Part of a small language model's weights: 10 layers, width 512.
MLP neurons of a small language model. Each row is named by its layer, matrix (down: output weights) and neuron, and shows model dimensions 32-223. Each number is 128 + 24 x the weight over its row's rms, rounded and kept within 0 to 255. Numbers have three digits each.
Before each neuron's rows, "raises" lists the tokens whose logits its output raises most directly, leaving later layers aside.

raises: "ively", "ion", "ional", "ion,", "ive"
L2.down1085:111097099097157127149150140137128135149131142156136106158132085118144123126141122133144129152155104122131119115139144085143138087116113140119133142113166130121096118134086148091103145116122102184113139115139139116107109088118114148105096113144126144137126115139127106110094101119122101141136106122107130126146140083201131143140097162106087064118116160126136131126122177164153140118118082136107161120180105130156157134120094139129183148122114139184091119109190148114134132112152113139097099138139100080144112139105105114135129171125135119128108141135123116153103124148150164115

raises: "ings", "ously", "ous", " of three", " of two"
L2.down1338:125154135120107179078128110157161136114145109131136139131142122135114090172149131125033149118074095101116136143120131114126133156110134141128160095100126137147147129148131172146146107118183098120134130103131132115156084157144147089089138151137088135157163167168143128169165146116107135124115084130139158147132135143136093138160136139133144151130111168141111133143147163142138188152125117130133138098104128101126163150109140084143109116177145179157121107152119150148118116114142094174125073117094110157141111066136104142129146124174106126098186111137080106164104126103118114092

raises: "ted", "ll", "light", "g", "ged"
L2.down1533:147148137109133118132107134082116114135125090126117107174131099120090156090118144130119138104132121127129090132115104133154123155117153116138125123113135112121172143170119131147133152104138108135139150069154099122126087145090127126145065131100105077111161148151118108104104177174176126119119126145142163124133085143139103126124125125115113146130088129119154162093116116167121152127123159099102088135087139136105109134118097101157125089097147076120132131150120131108146169119143161135119118147130151107097124127111141114130112121114134134092151144094123125097151129156135150124

raises: "ed by", "place", "ed", "ed to", "ed in"
L2.down1208:136073115129175102162155144148130110161140088157138125123121149144145128096140143104195123137138134153087140167140127139133133114149137121153104113152128093174109121121128131109124096127079117111071143132113122107078091128149159152045120123133136165142135165140084129122128115134106063136134105162143134140125151115107104132161142147090142144147154126116144134157100085107129118134101108166125147167099123157132098128128076121150170106178118140129108110093135136099148100120117073132156129138138144135162141119103105142113141159105154146165119133123105116158144122153170101110

raises: "ements", "ories", " guilty", "hes", "iment"
L2.down1218:164124121098127114125117115149122142135159126113119143119128137156171146117081167087138156138125120128117117111129121113096121157118122087106114131150146162103153108126122169110128105159126142163136111121132155102133133090126159098076133124123145141138142131138107135128151150128136151172105115115151118115107109105158127111125108089139168107073144129129141108140146126133090185112103125170232130090148122144119094102087099158117127165146120156125156139194148111093099116106116116151136138096127152147125078132096147108133126139154101131140139115101110124149133134097111126119

raises: " the first", " the name", " a m", " his first", " one of the"
L6.down1542:113112126174158136170106125134126130096087104150137105101140090082122146143158109140138152083120130127147138146140110109146152136131152078105148162101101112064093123137132141056168144103145120137128109125144095107135119129071121114132129116097128141101104167090128122108157162138167138155142161107148084111151116108127099106151163121132158123110102105130160148146139157122039134127112145100162112145137132094134120164136112131128124083101098155130111136121140125134113148138130119127158119145131132110141096107120124136157141192118124088171105072157128072118139124109124158099

raises: "ings", "ings.", "ifications", "ings,", "itude"
L2.down401:151152093101137125145180163122099106108121089114174128191112120143113140116148120084115089126119180137091115125125140166132180140130122132120131100124116087124163118154113138096096112127105148132121136124170138133185123133148161129123133109149144100099152128142127115157155122173104185094128109133172140123110171138078153117151124109160174156158123143111133068145120155119162125134131126137094146051136124157152141127081140147202057134106117102157151149125108163149125118158154117153149127107167163131177122107122133094082138118141126120099167128106132091146161120100165119121

raises: "====", " c.", "|---|---|---|---|---|", "|---|---|---|---|", "ations"
L2.down1544:094162141134082160147102105124159135126180089128165126116159125121136107132136155103113118085105117109128118124122135114126126108139144116116091136136117102115085132087110138101114161156183135135125113094169156115131171115137111147111170148169128173134116117085109165169139101132109117197110124135091143150079148121106117175135091117139104111134110120146184115122120116112128101150133119138104115193094083152122107140103158121121162172155139161108110171166126078094111155156139149119096120117141097152113116099133107163120092087140154101131101094147170095116071142137182132102

raises: " March ", " January ", " July ", " June ", " April "
L6.down1661:120160126133121132132144134111147154130128122102103145134176115139129055165130128128156170119133141132197098142151115111096132140142126100075126172116142125116104129096150113110124112092140130140148124146099085154110136125189114177131131107092092140098079159132142165132137072142129105145110161137132141142088140117147146116095124112105156124107168127129086128118135164106134164112118108136131123149136160107120156116130127141143111122134145127129157160150153126085149109137123158129110115129114133148108122131134156158133128113181096079142077087115109120128127142169094113138

raises: "ments", "ment", "ties", "ently", "met"
L2.down1865:132070113099075098115120132139127143098132102147140095132154133114150134089166103156119114095148169131135120138126094090085149148168157106093096055092094117154124135122136135114110155153124062192125112075102125135137128123081126112152135152137117097129138137080149167113160106140146137175150131115108139120165126137133161190124155127143081144105160146150122120145089150134111123124150122131117099132085130099143120174165138137134110161146129172127149143124112131129101127126087112072128117133102174165132117104143095179127141149153109141081168134143150151148115124153117122101

raises: "ards", "led", "ise", "ard.", "it"
L6.down251:147104166141155122074118124124103127154108119103148152139152140128103121145140140174109168102148152107127128142111158097142127113135129144137126134080116154136137094154166148114146114121134108137090105111172160156104104101081141111162122176109115114133128157177147162094136148114179120110141105107117111155089124129084101149116112127130135122131131132132160114118159116113137133160122099144167167084144120148143148143150132078103110103145156133179153143173105110160112151148131115118073143103082119116142108102188103137186136153143104095095132179141114138121140162118110091107

raises: "-year", " month", " years", " years of", " period of"
L2.down1511:091147139137109075120135131154137124123142162145106134102151146169127119134090104114130116110144153147136138118141149112109125119134181132138101168082143136136144101148132142126174122095150161133145133114089120102119144136056108174089108148128132130116134136181089145151144138111147130105165143118101127124100097104132105129115132108125100143117125151114112096120139100127122149086114119118142146136116152141155102146183148110104144149153111139086139110137142110112146073104117133120153152097123101152124154153151135141113123093149133114102122146136103111154104153123088140112

raises: ".", "e.", "\n\n", "\".", "\" |"
L2.down1664:096144151127138140082122161085099098105141129163107136139080144108146079156148096141121119132117110104126142104039103126110160161109126092137109181098152126147092129134152111081118109114132128130156099140120128168104074156137112109126122136127072108137132076138115139115140159096125159109131112136162144095128136119131148141110124155139134194145092139148139161155149135142129129138146115110148147162114079117118165131178112129162150096088159125118127109129135109141105177125168142132093103135177135127155121105141098083142151081070083122088132134142106104154128106152130146156

raises: "\n", " ====", "s===", "s", "s:"
L6.down1615:111121155106142088139167130103149130065120124126140142120115090122115068155142120133136133145089127076127088113134124110155122143138155186125056112117137099158180116140122139132148117135163132136148115113125139139114164117100124126129134140111113126115154125124103167126127146115125176129124119089094121129096120141155161121132135160134125084143149088138139144153122130130145108128150132090126126132135121159091107147184159153081141128130106136113128154132113142126091151117132163098114169197164125150112054147122122118159149093164173134177139149147133139116098126163140131152

raises: "cor", "on's", "ford", "istic", "ious"
L2.down1413:121103127132150088092152118128099089126107124136140116150145103131120083121088172155166102142109128139149122108106152126139125118129125090114110123123168147106128083116123165177143078120128105136130095137170108133110165107105102096181165128146133146144149108146084099077165149118111142144149130138124160161108123158114117150149122132100167143178119142184171167136129145127138123107119110121138141097145150139143136133159166100120152100119115159155137128121127157122126108116094115087142111118108094131116150122169099160142137131063078148100106158111186116074149098160151157079

raises: "í", "ance", "ue", "ues", "ance."
L6.down1782:147126117129114141110112167139129129145076131084129138166121137144090096139110137121146122162131114118113122138179143091151096091162127090161147128103127160132169166138095144092147104140123132103142118129150103139091093106075118164067129133154140127109140117122190151135102165120192136126139121099111105126120108123143122111162136114130153106111146093133139114116130122128142095158141145163138162104127130115150124097137096123123109134166123167120121147165091138107107161150086076106130095091130091090100160111131146131153140114157151133106160187133077116137157149110138101119

raises: " injury", " head coach", " playoff", "==Play", " Athletic"
L2.down285:120154129106151123124118113131151122141158125148088115136122135096114138146132143156093116166146138115112135120147147156142129118136102134109144126148083124140075105122163120117169070107131124122078143169149157169077153122145133127142116153119110113143127130109127169147152143090126145127143116110139110139122138156087172179124096117149120173092142147157132128115151138125141117144099111131112139115174109121142184156164162122107145113098106091143119137135122161127115114143098098152134120135116062147136121119112103129165121123133128108127160172150119149118144135129120081131

raises: "son", "hire", "reen", "s'", "ton"
L6.down517:120132181106134152138123145126107139124089127115133111103164162113141084095142137163102142149119082149140177130102113111109109186080161099128099085117175119128179131155174115154100100178098133146118111141156133078193134119043151124164159125155126120136128116145120151173131099108094147142111124166118132121146118155139113116132125116137129101121097111109107152141142166168170093095184155152142128086157118108153109149143190160141169096144130127087150132145133112127130113164105096109137120156146070119140129127115145102097101145152138126131111186112155190137116118138104130120

raises: "ge", "ged", "gh", "yard", "shire"
L2.down1344:146136129139179138120128094121119147109119165131158133078096150132170109111088116068120120128121153108112131141123118135133116098116119131156136136186099111147125113099094125131164124122119135148147171196177143079133084111147135155126142110106156147111132105103162115106077162119107137105154114133108149130119142169136160113148142137102136101151123095097106141124132133128111142140096133127110149081160141128122112116115170122130111139148089157146131116132147155129099143101116134127123192128140153070130117131098116179149136126102118089155105137133125144110144145168133125169